Part of a small language model's weights.
Architecture: RMSNorm before each block, learned positions, no biases in attention or MLP, untied embeddings.
MLP neurons of a small language model. Each row is named by its layer, matrix (gate and up: input weights) and neuron, and shows model dimensions 128-255. Each number is 128 + 32 x the weight over its row's rms, rounded and kept within 0 to 255. Numbers have three digits each. A neuron's up and down rows have the sign that makes its largest values positive.
A block is one neuron, or neurons of one layer that tend to fire together. Before each block is what it responds to, as a language model described it from the Wikipedia text at the highest values.

Tokens inside statistics and measurements in infobox or demographic text, like unit slashes, digits after colons, table pipes after vote totals.
L8.gate19:159115087184155116125134119171132099069154161133118164157143175169130128107105147190117144127122115112142187149157094141090189123071107148100131169152106195149130149131116059125179073131099165180131158120106099111060147100153077126127144083152132110152124057195091166123114135159093131105072131116123150102092110179119123159110096095172109128200138160154146166144145111186101131166163
L8.up19:114099111118152144118112138122135142087123130174109125090086171108150066133120187079158123017108131132191145137124133094181138093143092098149121154089177137079147121163115119149157130138137151102075147151113126115140100138020162137171107094089166164114139094131113191114131078139140078108155106094142128107115232132103117126120197116136097158124162102087090095179139064083150126144116
L8.gate28:120126083139069148134122134143089157081210107130089164163105135161145093122133121147182103108107140177137140154169163085112168150089085112162142186077143185098116128178151110120100129078103108224130147134130090120115118101138109103110117108108147151177153131133090179120133154175151115125157109101110159159069162167151117068145141118123159126151144138141185121111113087162088134060098
L8.up28:147086118098131151107106107127118146156140100122095148186131144093180137137095147145158151043131166151179081095124083098106187147179115073097109151093163161133087058150112119149146168088126084121106157189109178112153133072174079110167107149167102086121089156173069115162108115131135168173161165136127129064106233109119082074130138124153129114173090145147160164159126132153147144076143
L8.gate165:110111104152051139159116126123113094108127154172130135138135116202070139132106149156139071076179131116059119153124148091143176175114166109083069085169134152121101200153085135169139137120117092123153173145218091112148112086127138094173135126160087185131148072111144142132137120155148168125122134068103091150065142171145102121121099142066147134118120199107115186078105062140059149143119
L8.up165:169097149153085164108084117123129111101162120134047129114147098170095104155137101161098078066213136165090154117148121090207187156113177049138128158150136163111106101109052122158109120104112193169114094127096160122097137140129091189168103157170143122133144123127042113131175135103152107096117113077112164105147082127226061103158178129154141113173122099076129137155120053114103142150169
L8.gate202:109102128099120199107163106123123172102194134139138099151170118138101082135118093138098130095149153129153175082123156177129215137131101088078206121117059181066158140131176150135127049145083164147121179112090065085114145107136176070120123092092075104134176156162142140160167135089140115124139165123107103116096201167159146082149104178155200129185139156110163106193107076145139163153124
L8.up202:098060153128104107161110119135108151139182125129124190180150107185070120115149123156140130103149109115152109130130132105125189118089119130099106146150142210093153079091088145120101140047163125134115137131141110100095155130153162147179142150130138095178164168146089116085185113157139159091148116129085129148108122133125105173145166146108109137194168105121168182072099117109087121138136
L8.gate228:108084102062165145152145103160108156143150083169115095144113125157113171108154144160141098099163190108127083152127116093163141153067154128075155150117111107150133093153118157194062106123159090158129200156163122062108130125084139096148076158080122140166127114186149165116144122081121131163186127129124114195143154134160120083161134175122159153121068116109136084128108101117118117119117
L8.up228:104192113083102150085092108120082114078170151152107107121137160134140130113114150107203153094108133103117057112151078124112120094094197090154142152057149172121135107173143113096151164117131128119159145130114076115131169118074146128083125157119117149115054176173031077170151110166138117131183187151129090104135155197132144116219134158088129125176113086077058132138163069130145153154139
L8.gate246:090084114094144088106102103142151137121153106086203138124129150138171138085155058192116143118100097104155167126101106148142090125082098090126141148125071152165192084137110164132074092155175140150066166193090064132176101075094082085134129177135156133129181069077116106114078168072094161172166163147060132101128120151153118122174150127111155131107109174098075210201169130108184127156146
L8.up246:170104144186179105087181082109179118145158174154082179096119105147150127123115115153120142026102103164140153101129101142135211115115101087127127120179076158136161146141106116150147152181134087167119179145098090090124126078100136110151170129157165112131156087105127156097165076120154134177120148165108127148147146089137082075098148198165149124127105144106100161167145108138149158214115
L8.gate278:130092175175131114152059114081148144096191142144100115133047150159082095117198129141152105110187155086140142114123147118157203103092118117105105122155087138175123068076095139137074085102122154155109133099142055126096114158134150110139115158118172151130202098133102146155119141136123118146128125145127118138109123153156117120114111185134122133094146119124080133173139172144123138157110
L8.up278:068082169139081148117168123085125121071174068132100123156129091192137122081156064134124106104084106132101152109149127103117171105086153105132088152170161108110104043163176153137144067079150111140096111161076105074120144085120162166115169129149147138113110158215119131132102137185139144197075138136110141102089139111168120116146089075180121151109057100143078146135127127106179116127143
L8.gate302:092094107138120174153083120134120146169173149105125152118094115195126118041158123154152157113110130147190147143124091168169120151097132108105122189081084113126174164149195093155099102167069120108120132110147166089123131127076141120181116109111169115071144092158117118178129142127105119137196138187175160106106144105182107180188111145122134119184096168104055086119134087139133120116126
L8.up302:109162102152149156126094137135070136140126116190190123149126103143166127159152126119110104123109148133144079050140115086127191097129171155168128118170169146088097131178118090189141147150169138205140138143163107118127037134138172055110136112123153100150182130173074171153105121111056149154184106110121067130151195137178068103157098090149157080158108110133144130171139149102113116119111
L8.gate339:160109138098150135122087104170128120131162105180149133071107122122128159126118095123183102134127140128144172134130137131128146189155156120128141185152171114162189176051107068130127072194146107122164117116112137127096163165075178121132079161140071113187102127161089119219153180083122183108163134134162167151112163179117141098113107058168177060106100156131192126100126144137144145131129
L8.up339:156123113089163084094171126118175079096132150133149133102090156168110165184152103139134127094080191100127122181184084131129127143130072121104113120130050111067129146111134132134092120090129104160120106152148155113152081161115140109118122172159135117174122151134088198122176105110150084121101121099095120159080075096097135102137076155114170143151122077164175174163185124089104103180193
L8.gate371:143107106136161111175134124192159185134158191109173129180104148096126107138158159136153134084098104126117133088119092108073130141161113154124155115156123148096104117111150093170125118158147156163179154105131121066094091159051177105138164129097147123125129133176114175182109125138110044179160177111169147198186095114152131078170192153163134117115131124128126135152082093138141151146139
L8.up371:090107081089141118119083118132110142075090122160115077113113122114125114133099210132103123050046191096163185126071144101106106105105114163124145132094161153053129122128139143094156123146136157077103147150123131128155102151085127145156162119134152142082122080135079135146144130147096140111166117094169105187146124121190055125036155138090078115144119100109104119127147119033176149142142
L8.gate445:107100132111116185105067094115067106112175131164098171133115139191136091144202130150164085148145146132127119197097131110127195080054131116105111123114133127071102127070096153153109106150151118121159156117105172078131109112167135158149104120096134110105202102098149115166114170150110146168102112125188117114087133180142092134068118129198151137110138164110154078097120077133132124136061
L8.up445:114106191126116105140101112171101090098127153169153138068106093154131076158176126129108122095115131096111155141067168136120236121054183117150091081127126136166149100102149121168105056102122147111139176109118148129129149115121132099126106127143108148120100123184131136165110136116087180111153134126120170132146138127099080146102169099160105135107145141099158139094072109214147148117101
L8.gate455:106134185127146138168160097153118093122158071172149116156098201150131126114145129133103121147113173159150093161114134106137115179123175115130179165118162189103115155114109168194106131124101119190196156097137088110133107081154128163174141134158102100179135135145106183094169151149130150151198113142114137123112204166148067141101115177138177166181185149118087117091122133093145128156161
L8.up455:113111201170161151124126112169154120145147057170154115141103165212138070152176102096130122140084141150155084144107101107162167128127075111088095153156108135109091068107166102204107070134128151125155108121140150128149102143159174170210140090157150044106126154088129155166127166130141086180135152135146152175114128091100106141116077154158118087145181093098095115117157125142107162111118
L8.gate474:143099139112145183174164081161136142117165108138080178141157112185122134113192108166120132100085151137216133148093124113190203157123141176112142181127131097121085132146121095162101079153106125179132126125157132098079106120114190053125148058117150155142125180175104156184130194133138154119132170151175081162090192154175109116161185146086154135137180100133133144153128127085117132131091
L8.up474:171163159133068129158123127108104081148118132079139101125085116153152117122157156145107170119124120062109113116154079132101128187109147116102117102114021170083111110063121133145153138102118093118069173127143166118128115126179145164083142141101198167145110093130116138147145091151090091124086116117142123084095124146138108127130091114141125163247128141117066075163180120171117126118107
L8.gate611:135152129138121151108151095111117098089157143140099098110115149144123122084157158125101092084173161140149167149090120099101133133100160144158100111111178150052123124133073140164104136136150131142102173091055198115119149117120111055185147121114188121125136055149141187126174104125143101131168109191123098166148142150173109125125145114146101111097181102112097127148110083083124112107127
L8.up611:103087131109151098096093101146110144119176140134144163103090166114149107135073142154140097104133173137168176206119147105100139127165138134165150143158124190116125110067123127142073117181169149193090151158074170108108071168122130169143130105136156112155105127120123148201120138107142135115109112102102156099069087156100138130093138135133117101119148093123100118131121116123152083085093
L8.gate669:135074158132123094121083111116105185112181144135156067150099120119143135160152137157111108084126106124145113136139086151162191125146112041171169088107117164089133141134147044083114133166121198196127178115077145055095097121170138088103107106168093124152113143161176133122112158148129159201142074123138171136162121163150086128104125170196142145157116106125146118125087117189138124133147
L8.up669:044163139123092183079194123106169087154194124126168170142140138127083094141115104153112078111106160193186059141106109139203126062145120131141165128144119041124063139151121178150074110094057146113078141148116085128107140107129195029111085131128118173095202164119147104111138147145147084129182081127092106080139158121173135144192115125141150155082141094109059098135073120179140130172152
L8.gate673:150169167153118072139119113121146133078122085109135126153095203158097074136078157158130140101149108100132129149120159133099127121143149101141111101095140128131086129122139102110129140114139136192057143146149116100137136147109124152139145112161077131109113158081150139173120164134123141143122094112097148129046176099154073127065079128173215080128157154161111105172087097151168088087129
L8.up673:122084099126133121104062158125128128090168121132100153135136128140127080119109128123169099114131139114180189120096081128135151104133164090132109210135152168130123163157146140171079114096124092167102158155104144059125156108165090087134101118158129119140144076113106162173105129152111150157173112124105138083120114094075124081109107110169112099112141117118100085152102094176135116130118

Final word-piece that completes a split verb, mostly present-tense -es/-ies or -ing endings, such as caus-es, promis-es, occup-ies, contain-ing; occasionally other mid-word pieces like s-om-etimes or imp-ro-ve.
L5.gate27:194118123140138090179106105109174094155171040096167117121131138193058114183135162118199097134120172106101135150107121118151134155111097173124136148132145164125175148119126100095170157112128111212106121158154123076132138123148176159083120105118178081126177167124109132147095182109148112106149140140089058078109147105123152144130118099119111151113150088138140168112132109128081134101148
L5.up27:152143095133092135161125118148077135120145096087169115177177133196119194127106099158091158157144089119135080149132164129127124110121112136094156116129107082152101107089115167165115114115189115090109122118129102111182122153120172194097107173126151109141077169086068187037138116105117231099166119151125163111076186088133132150164130138132103091123149148155116189089215129116124132134132
L5.gate66:086087102102114094149141130148078123140191098087190153076137135151111120121128064118090085175132159095068110209116183110123184125101143146140174134174173094153168094138106141145079154161128067163144127164170111125111128100117153107137119080123116103117160104136104099165118066126170119128129138203104059159092176099134141140185102131090087143147158154119190164144059069153140144099139
L5.up66:128168143142128134155066134128130095091093141128107070169153160121062101140143173137110133142122076081127134099132164083081205148115108153154176169116115132110110164133150068097171127174180174120167149145121149154063080187104061093148133143176142068112102158133135060124116179126098110130154133081089144109132146100100104146153163073091121106186122130143128091162148138125154132098130
L5.gate153:150138177081088114133100129106095054096190161115139069116121112188132166136150148142131102117117095118060159147110108140069104188084067137151113161217176132183106181131146102121097152118105118154145147155111180139139113137039142139162180141082137113083098227135143140127080158110138097161167123135125117116066182121137176141108067142079104112098106150133154116101088058154069056102117
L5.up153:122181136136085154109158124173090101091127104102203092125119116165148157094101172166162087168102100090082144145115186118156115147028150192138143124146179108193174113083160123132128125138191093112090138131150107073140110173117165112132153099140124112062090120182132150137144126122167070109118095153173088134092148157127115111115118099093103053115126119154085151091079170090139129104170
L5.gate572:148169135090102077164116131079106171120210104117107102150155153088099132087117156131126099141114176141124129149129089078125115132148052228116188140135130159086095183192139137115160197159157092141194124106182173110140116150102143142124112161105133148100150109175095160099175135157102108144135119125077140107088196199121119149144110086082150153129193100148178169120094130145115167122085
L5.up572:175176146143141123111175110160145141097104059133139115137173077131141126163180211134120134106129165151128113116149121134130127088044084147129118153071127093102058103167092167169114160110146179138173092180167161120121192146126117093164106131133094088060112125134087170063165212163120127114101115095174213108077157141156141110104131124102141172136130126149100152108127093152121090132130

Past-tense verbs and their suffix pieces (-ed, -ated, -ised), often right after a sentence subject in biographies, e.g. left, met, scored.
L3.gate560:086141075140134153167147147136124130168092127095157106126115141180113188171117156134135105186111079104169095118140163167157164147107101153138111090166087113175098126075107136125124151189071126159160137121097183135149139189116154052124159132133189063112131154186144122112090133118123143094065148205087153155156133126164142139160109043066127118167116105106152111091045070127126109090148
L3.up560:116130127159090137160115145092111142117066141099157104109105140132195193133113130124136103186117097106167181171128098169172153160117113155127121102102137123129068139083125087086101146151106126127161123103117180158156144173105181061161181139109176127148203129149135123135113185079116104143124149197077115111152125150175151137116123073083109074165149153116081093163033060125146151083154

Single digits early in a multi-digit number, often just after "(" or a thousands comma, as in unit conversions (5,738 sq mi), vote tables and coordinates.
L5.gate460:082133111108137131125179126117131141128144160143150138105125102174124085084147162088084167105185174177140150086135125130066115123177179186096152111139163143156091113113155150034152178110136129118158182119123117142116095067116060098132126086116136119131170101059110148170126130119122145158147123098085107101183145141134102098159117142223150147119078135087106110155124082050128154097131
L5.up460:091119087100097119079075127157134128128112111125122129092157131106158187122122065144152167139091120096154147174090160179102152133156115133112185131138135164164176204093091106093135143141120160151149167108146074165170099154139113138130103132146085107124166110130069114134175202129120119132216094118149087110112152139203192128128147128096119149161156114097070151065084145140110102103113
L5.gate472:130160111112098119099119131115172099136200147112098121122186135104121110100165119113114167148157107187075144160093135069084088135097187103070143098113172145155130147103114114162104173144121130153177161160079129088132147096146154107170122121096101106113141110132128133183083099086123123173102170164096067113145126158161122072184152129140150121173133168166110133104134077106148141142142
L5.up472:089132169134163179097115127131117124160182142138107157122163131123153143127123037124144078075093167127160104208148125136183105160079170120115119155136097115151130153169097132141085139099136149163116176204158124127127081070119076160137101176113170141137118124170174196126083149180045152160121128187118121095130153122136152166157161184168142128226142135109128106077086112141197086136145
L5.gate604:094156110072154168128136125125143162106171104184131129144086117126126096094097167147062122076075049138152122106128116131107135186106180124113175148112217143150122103099125157124179082150140136161167170089092128118193135085105211108108080120111123114118139112158089135119149119143138108086144158091114018205118103161164130156156182198151150140119084175167129127119142078098135134130158
L5.up604:179166108104097137165117141157107138108189106132088145082118131141161103108196099166121092107172130151104139152136148142084170107127207122134140091135143097132136132151104162169151096066099189116120147138106094194198144137179073118108131072158125150131125112129102153122145145092128140135175174149092127149116112112170173111135070143100125126077135122080144129146097083120138093101188
L5.gate639:058084044146154137103103094062079138135204159130137187137137128152126157107148140134071097119129140188082150146119127114155146186079191186101213111140142140103143097115090118181139076107100114196129192186121135113119107139091123105122135115124096129120179163083162160128098077000145124184111131137179101154099172147132157106102086130115115104081123118115132151135077120077135129151141
L5.up639:113116100157112145124081112129165082072189149135027124137121099140167119138169091099105117153163152187065117186129122075083121144086133150133087141121105176171155112164073154097078109091089136159153179143130066129153064153136111121135165115138126105145102124121140144128099091129084108173132138161170105106058122156164234075138188117092145068129190126144098108072066159121079142173159

Word-piece tokens that continue a word mid-stream, often "ed" (Listed, Died, accused), plus unit letters (°F) and LaTeX subscripts in infoboxes.
L3.gate444:199139161129136163140115101136150146127171137131144094186110133092100076100167147136140134085198143100148166111122124156146115070147144076156136110132131108073113105092122116125091079112153087112137122116157093108117080114100153130138131138133157092123114086151168160116066149127062100132141137121108171170195088205129141117080089209147178060120064160032133108106103133133131126154119
L3.up444:173110083144111120147123131139118159121138101128168120143101169134088122118188190129107099127125108117112155153139108184137100088133238143145144137121172112164160091213101163110167135135098129132133147135141086106117117112147173121136130118125152080094115143137116184127181144143067124113240172169137127145175171124119106084155105161171099101164139134109139119119065049119138163128172

Final inflectional pieces (-s, -es, -ed, -ing, -ates) that complete a split main verb in narrative or expository prose, as in reve-als, realiz-es, invad-ed.
L8.gate45:141124100139083162129110110153128160116108187184116111157108125193144155150160145164129077148146106126141132095164120050153228190121121106104174164113120126096162122106117111118129093127079108226163162110139154052176121128123159140136091103108080185115109154137148135092141165130165105119189103149152058108168182200146114204172093126105141120164158155143142161107127103075063164089131
L8.up45:117138097144119115177154145127139086155122141119108093170200173088120086081111118144102143131118092123112138124160164119108114112124144119124141159069123121194087206109150097089153135135121109140138149134144113161098107130182137174048144183113122159104111147122093125155158130063135197181152118143110136127171136088121110179104124122107161123139137145157138111117133124140085103149136
L8.gate118:141118122128115121121131119134119113131165065121177146132190183168161154148086111148140191141132093105137129127139148129156147121096116145099140136179204173175129142126126110130160198159181061158122168147151178163110113104203182221116173101107150126107158154137100115102164094105136086136159105181151071099127191113174110170143163105178110113114134143127114140108057135123136177103125
L8.up118:133208148161146127097156115159165151077148181160122158137105042153101067050091122086117147133123119101133139148101111135138121168124059150170185123139099124107139073145068162127111126079188138132135122101174092136090156084072151158080128097157162121162166140127137126140117155104125104035146095120090171133100138137165115184092187103079096121064170156115120162086104156107173095100155
L8.gate238:168142067096078120107109096125124153112146112014135138155160107140117144088127134141134102122075149141175045117134107125144114158127111145125150144105116120142177107132090116084166151081139160106086132114148134125045135128132080103143125119070133123076159149176139080224123114186176105102129099115141103046115098113174126115177089204139140127146110120144107136136103089158161072119087
L8.up238:174117115129117109145147147108087165152114118089084149142156132153159148170159126096095119107150130168137125077096111185123153127096054147148077134173137078068143069109086101125048056146155123078137142147156118060101136166143132170124086209101128138098192179186187144116153105123111165089132110139087185168114137142132148141137162130089177141100104183085085129157127129174137123173190
L8.gate296:092138090136124135097136184115118149146157158140088116122139131124162180138119043255124097172132149129098086191239123100108106151146139164126148104102129155099162130165069090178094148125170116165134139169168176073138110110131151163122102086087147127078146117162148142114185102084162177126130103143099128063142128135138115119117134104089142129157099150133129113114103082093162131088157
L8.up296:140120110144044137141161062109092155098192136174121147158164160134161176130187071126049085169168154157137107139138169056125115186104120169139145127066075152105156135122149113103121155098145126190165169105121118060118073082129150101085179118115050133099164168146137086127158118117181078168150087162104110088125188146156114125133151150122172144139127128112194092098035074109168101116151
L8.gate327:141106160077102173124172060075160149124123112098151072091111210186106197087132125169125158149115088132100115083132117154153125132120105138148158135152135082134152150115147065146139133063167049157138133124134160132132124129134113181141131141080153159130108146132132144132113134082144151143182075138199122198157107127165070118191102183107141145090167161115086110132129110130101120092093
L8.up327:153127165070136136093103152101119071112108141127112128095169123173110147107138092137191157118155172177128214179147112063078065191183135127150155158080101120125106157103130104107168158133172137127106159145141162188127147138074085199132102140162119124103113158085148188149133202103093163082169118114101122076100120132160109106134122110091173127126129185149142124101099124172103143139122
L8.gate328:217180130140169126114190103133162152144104149180165116145113173131082108090150077099133159153096085051103078112107117121170099135165066124093146153123143086122172095133131077144118091162137138103158180125118144126103156164153151140077097097150118130142161131118116098186144164141164171221121180126140056073175113089127128137093150113127143091153160072195118148129127142097112094083073
L8.up328:114174084131132111150117165071160137163149127147126094158184105116083085010061161083194103134098102151157146139172113167126117103142161155161183090139119120145146174121108141126084150108170120172113152122134143108120109137176121180061137151148130161102117136153089126136126120139173134120126157101079130198168161132159162112124124103110187126071089146151120148096141117076146139111179
L8.gate341:155122058110134181141119105110153202154171092087162138175091145132112194043162111153089117137114132091150171144143133109161125163105087125132162143132157122149162065094114138121171142117186098208111067124160117106174068122111130122104124165131084104146179118110143138132117151112115064069116111206124135080127181140139160120106095109100200107162165128179193149155087137102096126096089
L8.up341:135111110197119083158145116144131134115128101106131173129159102144104103118146085158167169102128068136103152085138097140107111121080101182114179104115105168188130101112079126115091138097087102127145129099089170175073162121168111094052094153169148109115110185159073118126123154119123130142148088139141152177111074166118127197159115161090097186192124160140171154084109116120148113130172
L8.gate402:153122098158136172184172120156100129133170159124139118173114127169161051123084138088136103165149117155154099151111180090121186146125084137142162098092118130155149038103126109149156135105199074163183156111201171113150126140126239161122133109098131161145126112155132171143162092118100134111135099128185084185123169132124089151120166107123156093136176164138149154153093125060120142119091
L8.up402:150125163170100125062094097156163207111134123115091182159136076173107138067133135109169155185106066106153114089130096166107101090117123130155142111165159181086136139134088205163140129120112129130166146134114113096095157121189121171148135113124136125171175132088148176107096123183125103126113113170069140072122159070149140125122174143092150158158093130112116151122082139128195119135162
L8.gate409:177124101160145137139121121151124125150143098168161089136147135101113105132132131143132121168125134119123124114162094109140172190138163147156203109080102103174173148140131112117148149072142077160141146140091140104181175082097156124106161104155104144154163135151113164128059102168120116167163117146183121153078110065182137099104054113068202070175160190095101154134082080165085163122175
L8.up409:126137136155114077070141140150140140066141107098080047156130100175166153057079147102149134161095122144123115087148131131166119166114094135120045095161121159161093135104122098085122122106176153178149101149131161166118089089143173134100186117098116175124099129110166140117131137084134137075078157115146109096085134108113158146083070085076083171126191133109130171106178092142120139116151
L8.gate411:152105150143131100127126103140137120149102163157058133092116203191170154072207099151160138124126119129180086173080072141132082140168092152135107163155086054135171206135058174111124152204134172157161132108152121151109123112176137141129087142119155140118141126119136132127139179121161092169132157149148132116132128178135153130108149120118168145084173110132085117141094105116121104133153
L8.up411:143206101156120110095117129151164149187149165124093196083157170158118193118114087154126143115102111147132180173113094108112137192158201125123147148171086097093143170142125119178107164200142125154088123075108122115141138120157171110105106127101107139148126113122107158169116169084142084124131163131144170134132126201162141128165152150065163041097167188096133122162137108130109193079159
L8.gate449:095129120129156159160125082124150114126158116124160069080134105252153163087165143135102119132085108146136041116143163111198139182119148154080137130198156138180163132097164083165122126106149085187183119100116060139134137144074158122132123160085130195129152107133136105130126191076114097121155132165127064099135151181134131125147131132115112084071105171153135108109082117057098128081099
L8.up449:176138161148089137094173084067156160104103182114130136140117146118204182113147124136137124093127093154154125104099166110121179182142127139092123133102105110131150155148167155074083143076120188102136121129129027087146110173077168135120109173118134092106108053121123155112160142124086089179094163101111093100144133126126162135123133112145131104139171141133122101175116164127098134102085
L8.gate452:189132108114141088140153083111122189115157169160095155149119117146099132122137125159142145079107085083094138154144107145133201131151103148160133075090106099131083107150196158091137150167159120140114157129119171120081137146055165144141156104102119133073186180121087094143127170071088112126144086197112149091124134161149100171098144122060112188085141178109153123098104113131117105106098
L8.up452:093172104130180103183132115087123144126167124151134136132083140132134117140097114155165174127001112134111180170160158106146076131139104132115144115128179195131156161072137152102183152147164124173188101070113114113098140202130095126125142122149127121085129115144163176166141148129162105109141090156168115163110159173162175098116151109059105154080139138166164148123115175134166190124165
L8.gate512:093112154140160142154141095162117093145175108105182131170171119143068144122133083178123122145095161179091147141149062112155115173148120140052167137118158110138105095040166160132138139173095081183125211120199119132148158125127125111126141098151149164106153115120129142169126177123153096102151141180108073114164171145139145095163129145075129181142157152173186154071068126110127097165153
L8.up512:119205168166119120080097129084146130177147127152099137146088182149123162134061107092127164197122148126089165178116142067150151074153155161100115078107146030159100181111168170097066061198137125112157131131149148129104150158096185137169127127158106115114129095073121094108105144097128184130106132159105148075098147114150157181111160121138119088067135147143148125134097165118122122094107
L8.gate558:121169095170103134166177120078126178121136136109186133174133134144132147136117132107093113117158149167135131178108143080069120099165084214124125137088206175119153144081117171158155111100144140135160171120166083085148125102108175149135151080106160122048145096107094116122168110089127118134104132098114143075142157091091200133099142133167107147103154070112148146171080123042149145085140
L8.up558:149115099135093154149099171067121163153113127134160079158122135156084114134068162153111128139107149161129141148124124138122136180116115155113152145165129120156177135120115080163121123117134069130151131121147128060180108131144136116122135061167171080153129154090169177115155074103147121098139108112161134163097154089106108150113143121148048186117130123078124091110103126104128116124130
L8.gate628:152170105161088116101112100139117165097173098140138191134085159197172134098115094153158173143100104101180101116159147139164188125113106090147093109166080117166169152078149107105120147127155135199148134185173127114141066133104152114106131115101139175117121071136082160167088126105152152128156143139107054111111138094184106109149125125155098107082241146106128152111098115153080177119117
L8.up628:147146137129163099140055123114157153139127101129129161087171133151110144105154100138107162119164221098095144148133151097091137122158113072164133105103164113102165089113122083155137117107147077147104105082160105123094067115121138090169189060102127092133136108107095181109146164121140119090155135148129091163190122143112174169149146120154121106113132099081156144132156183038124147157128
L8.gate666:166123164164125140140142118075126113153148168148154086140058144180178158090126103151053153107100132159110121127079114130117091116058098176137140102151107117133132157123101045156099105105179138124178134115176150104134099134133203104113130076151092130137138118166164070193135119137119065144105115163129110177124179137117140199169086112089138149130162139096149138156152151156142118132079
L8.up666:210115185153137112152098122061158115138154134131114093117135120137155110126173122162068157177079187215085194171132147143102112122099140134192138127165113144121112114109158068135079074067135154135145122073081106149135131094153136117124099123163086146112126107152119148231137158109103122100159095119135171125117143140094181161105081093079082178207128108105157129166158111086059125119119